From a checkpoint of a small transformer trained on Wikipedia: 3303 steps.
MLP neurons of a small language model. Each row is named by its layer, matrix (up: input weights) and neuron, and shows model dimensions 128-255. Each number is 500 + 40 x the weight over its row's rms, rounded and kept within 0 to 999. Numbers have three digits each.
A block is one neuron, or neurons of one layer that tend to fire together. After each block is what it responds to, as a language model described it from the Wikipedia text at the highest values.

L8.up202:463469562465494460464525507506470499508510473497490482544520514550472552578493547510467541496462507425499486531541515501471570471567511429526547524457556473591492526442499538512440597582539551436507511438476520466512399435506435506452559607485541429471531514475486494446480564534535472441526448531488484528518510531450475509499480498561489497484445514606564504505448491485525497471504
L8.up280:483499552459497507485442506501485459521543495415472556558486504526540608488490488517540556417529489534503453482512536563485527467474462457472502501478517500555500578435502481535514572610502552399588449451507508542525456478498434473517531581474513494518541504493552535444484473521498551467463485469536489452523495547521531534499438491454459543498535525567448394472499478487505574456514
L8.up316:505521514503497528548514527515519531571550534523427495523543480434522495512499537509546498473486531476528474462493559510501527477558506502476509441473522506535520494453553497498456565571473478459468437474525500584490477451480402569477523493460455542440509479458503527413521461483540567486467525457533429488631476560538579571431499518526486495523516527563494519554474485424460540477495
L8.up816:525537573484464534541525505506526483536631569502443499496474441516606504552498461501525473454519562464539488466485538535428511434605457455487539443444503563587500551509487513525437547529499573500447512496530534550503446531471437485462541504482523492477490524458391441473492494417513564446473442525563476458521473488434530566462513516449489504557527533507470490547542514494529529549474
Description: Word-initial "b" fragment

L7.up60:453468513460522506511478502550541574526505512521416481464479484548462487529560478450522555488518479503497498495587496451539449528494539539430511559560519575482402516496512544545553538625513543492466450497473451533484472502515523485439574522503524459432529493509417499445525541505569491534468487567473458562483528504508567518534484536448501497584463544551536478534447561495510436444498
L7.up125:501501507498532486529512547471443550531580498470416480522533534451491545499495536525531509524537544489466500551598501464558409503533443535467510528467496493509465509435484536537508550576533455511440448482492470575460475456536442526403580574507507455451528498432489504376487569479570448498454514557533479525493531501530555477554502534493565533479457494515536441507484537503495527426474
L7.up244:476541494460523515549510497498564459582568576508386545444504476511489518580523528500507482424526483538510479523539543429524476536481486526555481514507525561454514513514514455518500574544489556515484451478488480512520504482501489516527492535504499586494522501454518479452450548521498467467503552502432452482525536530459509467425481528465534530547477450559526423506528551482515463483513
L7.up316:515393472551469455437529521476545516524451529550530513533550497493516487575561565492529490496488532409533494480484480507554508521507465465485493445505548429491470514472536520478507526517513545485420521542511528564534515420427398524514565609505455525443585512489478452514499515489547515517519445463483500501481509555485443485355477543464474492525537506543493514532530584496581533482531
L7.up375:511530457423536527520569504450508523541543516484488547526495475542488529507469534459574538542466484417490414451502507427533550531507445522535493512449555547513481579507490537465450502542576510502473518486481426546498496505442461500466520474458489490527492531428505492469479494488493490467456523492464452515472500549480506502485519491522486528501490568576574560549420564544640490490484
L7.up464:484562459528533432431438464473491400502512516486507495482469477494527546448502589505455431614493466487486475470553518438500408444555496521529470505504506571481469537499463454505476479513558541494514560484536502546432495426491499474479571502475518442550453543404493533489482534498481520488520429519439526527468537507473465539529463472436497548486528579540527464465484493486544483510500
L7.up776:529475488542527444529477462527517495547538549561486470454599525562537580602534559507517536475447529423460522505499539418495462483533452502409493437462543502532454565474502456448440512530470460526482536478513462506500526458482437430477551461530509453472546526412499523440492552479462489484553476531536506497545492537506503527543467536496435512472516492536450519444543527486461525485499
L7.up973:517510518552496496462465453539545476515551478510477516471523517461484610494545451445553501551525508472470519505494475467486487520451468528423492504490460477532412534461423498500509559551526482457386544512498518532476498485505491588472572538540553438466468485458474498394511482573476516479468508464492509506492505563460591536551540530482394479553503516489473495496540557514522574481470
Description: Clause-opening "in"

L5.up587:517473493426458545479583497472518562601611528467480606506576478491543608500463526513533492507512569488577486462524544482486518543544427515573493526420573484563512537506450466473488545496490499496481483523516537512496449515422466523420518487440551446474492545502461443461549426516493546531481498485484500499486482522458515531495471513487476514521491474488519548590518496497567457482461
L5.up766:499458556495494455527511469572494472560544560498446572478599511453541585532433555417484524586469507506598484496496539514472541537573464454547492472549537418548516561505470494460561546483490449478480495541532498420520430473475464446434528507461549468473487479490483481483484482508517463477533497548529454537552481524465542531530447539495457517526486508501428572569488512522530476441478
Description: Locative "at" prepositions

L7.up281:475515427446464486465541524487532523587548483635459552503525464558525501534443497503469495466551589542502453394506535483481567508517461508516487496488579474530469577559527505467463525557511464495444455476498504572536390497500523513503522470423547487454553514501525497425511489485494496456493504548464481459488526529542497543442430557477505531498473532610510487472522528493511460416530
L7.up377:526505514443496533443529423558406499569587428542469585539483486452534476550468542476523514521483500537511475474499499485535555508552429538464487456501476491561506482454432539512393577553516458393519483428526458572487498495535452469465487497494515466438459488471504550458522528522457530471510485527576464436512515566524544496467518526478483544505501466520523459528556516489486477492518
L7.up475:550488522493476503449504435525452475508620490579477515472515482454585503526470479529493466463497487510512501460476555495475553512524469489501540463438564441582478522510414509523593564543490463474541473513562503522460426447478439547449460520418450465502476466433491548478547523480476548555452520560498547481482507505514526526513498607501451513538526475535443513516535515515499561440487
L7.up696:489499534534527539435512559554455456469527428464463548482492479524496556468504495503493496502522492455475450490583493524491516520556472513498481552491514466601470520497524458493519542587568501488536453451480513499458490482515459544481570510522435451501488518447474527407505537517512487464486492561493447528534530504550540491526502490558403538517495471567598470563451504535465524433533
L7.up730:512486553463439506485552483541490540516510472481498549530506483500540583491486515513553547533494542473492486450502506549481552538542460454523481456501571467558494582466464522471476558499525511415474513473508542546519462464495471534474457467446482472443464514465456412460472519562489536495525469539493504479508523567486577549533486626537423489474479514600530531564517518551506536513465
L7.up768:452468424466454481505516472403536579553507495509458577554548498575502519539495506481555490538453561489533438490584498458529444513526478443492461481507541498484492494480498515492384569523535502527468479442492507536527486499498493535497514536486536439532547472416503539454549512500475458524490509511508469553494484482437452452501484537522494601468561519577543541538589499482468493529433
L7.up865:499478548541503492518530486522432475520514463509497544490491505395500499558479551506494508437510558459491533469494530517492551550548463520484513436492470519607480560492415512509550565548441449468510468495562535519490460507517444508439456486447499457464497501461486483491521554490448523504446499494573457509556511509458509527536543505519482514550460493491480465507481502498492511490519
L7.up995:509458491496416504528525476515459471534437476575501468479417447455540480549507480532461467504458534454516544409465500515496523492525546501513479410552540455400439498515473540501456527500497512497547463488529475528499419488468502508564508521467543515537445461453520482473410514436501542546445421499518520602580500526529530512525485533501455584438482516528496538510505521536540482538539
Description: Locative preposition "at"

L8.up199:519460568541467404522497517508483537479491485505514457450496507531511472603519547527452519531524474468413479488546499467483501537591487464477497507491578454500484495507502442393545561583501499399510483499492519508610573508497510495542470520444457507538509537447528482455512545447501435512520475490505548545502560530529546488551485586455494452491456478561525501510511516378536490378469
L8.up341:463505510495495436537564492513476490570452503454405541493488507509493459499523525540544496506475431459497471460486564498535546532543521449466457420545541566516469534453483491461510535503513469437465451541517509522560515485473484472427454456420449422505514478451555473528519436463487459530535459581576468507521472514485492489492506540465470446458558483529526527482573507522508504468524
L8.up891:482496455487451491491506450444495502549509443520471593520458520508521424440470510526522585489516441497497453463480530534516461519523518479435507446506494491516492549476464499499457581484461501478489474502562471595561473509521454586451514471473532477566459523479570455451579540512567554522490529585478509528524504534512584517483458529389493521479522558543483534539540497513568479512404
L8.up995:496497447521545446541484484510501483470483479581502500465472500496555472540504538527484590487422498466441564503489530516518522551467551444438512382514465524540484508489504456484536527564507513457493503525500531517552500462521539453511424478481481402487463476466515462451479489357572465464539458537475484485554541497514536531501480531496468418440524485586555468431473501489578512434494
Description: Table digits, mid-word b

L7.up114:499486485449473503498596492501444516489549470465415479528498462490489573529478451471552522522532545524515479484443502499443512514513452532516558498429494511573508535495445472494541594558575517428519419499505505533473438412466435491473479484494480512544502512503475436495510567531497511612476508535490510507523486509497558517483462515539508519503523544608494528524531504584621501510484
L7.up330:518554446573457554488462453519537488474552513551455548554505540541489592551507495517526578485484498464567509491502506467527512490506455521482505443505568541469473493517508487471491545516573466485511482518540537439507450456445443544437513501503549492568526527514497493537584510504530532560512543562409518445553454482517537494498464560521412580478564511588535528535510440538503498479481
L7.up429:498535510554515516568559490540508454481515466469481475530481538562526449542474389518535530541460511389450521492501447461409566516490482499474556497524534473574523510509452491511494494570461527462505481466523555568524415461523477453444473541441465455513566510438491481452520575512570491525498431521556491541488554490548574502528515565501425473515481566556562507489499560491539562446426
L7.up525:498472479533449491453490482478491476463523459491468455487444496517482494547441452523505568534518546478537512495495507532511531489551492505470583487492492486462431544446483500494456556551493512456433424428455526580540480494504514468453482481384532450479476503566518426427550494454556569539505522475507534549531555479492557500473510498469460492530483487528562499524488538458544485448475
L7.up530:451513438528627500516524490483436451477490504510476463549477540499487521510493516512554527503441499551516487475512455508454536504517547606498489461484477455508490480499522476464473501438477546504498490505562494578497459506454473474506449500503479423568570509528536462465538517505533451539392397481504509527503509492557548537434526488458490463484559586511519516499551567493614560521470
L7.up585:451481516435475448493459545470427507510449462563458516408437494453494527534476530481584462559468500547549559513527444490514517523553565481529499411409497497482482518553540529495537559539525578524582505539499534518527465480448507426499508495506470474472554488474485479499514548506553536523512534527520517497481545507552525555473472527519443465431504506543481546513482554468575452521436
L7.up971:488506518506518421495529490528419471563566411497450514548496449421635469506480564484474544507489486510495519464513501550513517530507469531484543456497509449469496506506380508522527512546461530447576466522549556523486556517487508449484482541475504501489608477487493529469483484508550448487502484521550540480531496601573501536448508574493487498439526495512549446539469535531528553459486
L7.up1013:435513493503419456514544557525451504456459515493520507464459462535519508507558548530527489537477484460377597471460461503469561472463467541492539468485540419572515518535431514496516489531499494466527517444454473545519496472472496456542570473432505492444522494481479486427540605529480506499541516489537417536503592526563557537515531537477426499465549514550520547526422506436574464471447
Description: Stat-table zeros and "first"

L5.up629:474534435500460439496497542446485466440571505528513492498489515480533505580552534537473527527489453448477508502465400407532569546528476557544536491509480454464516490584484522448468497499516545395450472476508467497596447531528495513457482535475537449495507512470455491516544522448562531539474563533468487497513545520554509536523532561494484457516525494555499526507587580520558483402443
L5.up792:520527527502482474462452497471421508487475484566516471496601507479517501519497536464465484495508569502535495545551504472470517502519462519489535516510512425453455538483485510477557473530473463486445477482513542476515481434516469520483530543539508490442517525430492525430504587514556538556456408540489550500530518454522550487496519510526518517495491529555544546500549589501494487472438
Description: Zero in stats tables

L8.up425:516416481517499465512540588502437528556533496557474488523493455503563506543494561518478533473454511518484459442564495465479470562550468502446493488436515469491446487497440468453448505526489555456450490502517517445502522518443460507406451514491547512474587517456495461531462539479512475507516476488548546464448489531525474469535500562434522514453547484575527549488598630534594413473508
L8.up841:447498497452596485451478470511480518613497531501490567475488514516436524602558543421531477484435442500461454440542578477495433526500512480483460465483500446570467557497435486482541504501554513533504493518473480458461504478431534430533567472509511520465541529496517535455448498456517430455498452484541516500522439548493547507546489480430507541505550525566539474481447522532558521419493
L8.up885:502524490470540552462519480449536491539462465493471571548510502547453490497554509452550497552458527566444488462532519417540491549538478529491520516513524526519398598467432495480462493488608502476509481549447504470482514548449488573470536450516572467517561565481469453491453555498506424446533485473476508536511531488534504469527493506463455481488548561553549558542472532564514459474486
L8.up904:412537557486532444477499539425517505566519518472461558421482500512558460548472527476493504484462486447476475511489489467443430568449537512492529497453500490477484473501418492509463487502459575500490505484506472410485522516452521506523469500446496528515509548538485482501483495446557497485477510451523488433544478591538511583534483537471497620490562502532478458484505502509497465470539
Description: Mid-word name fragments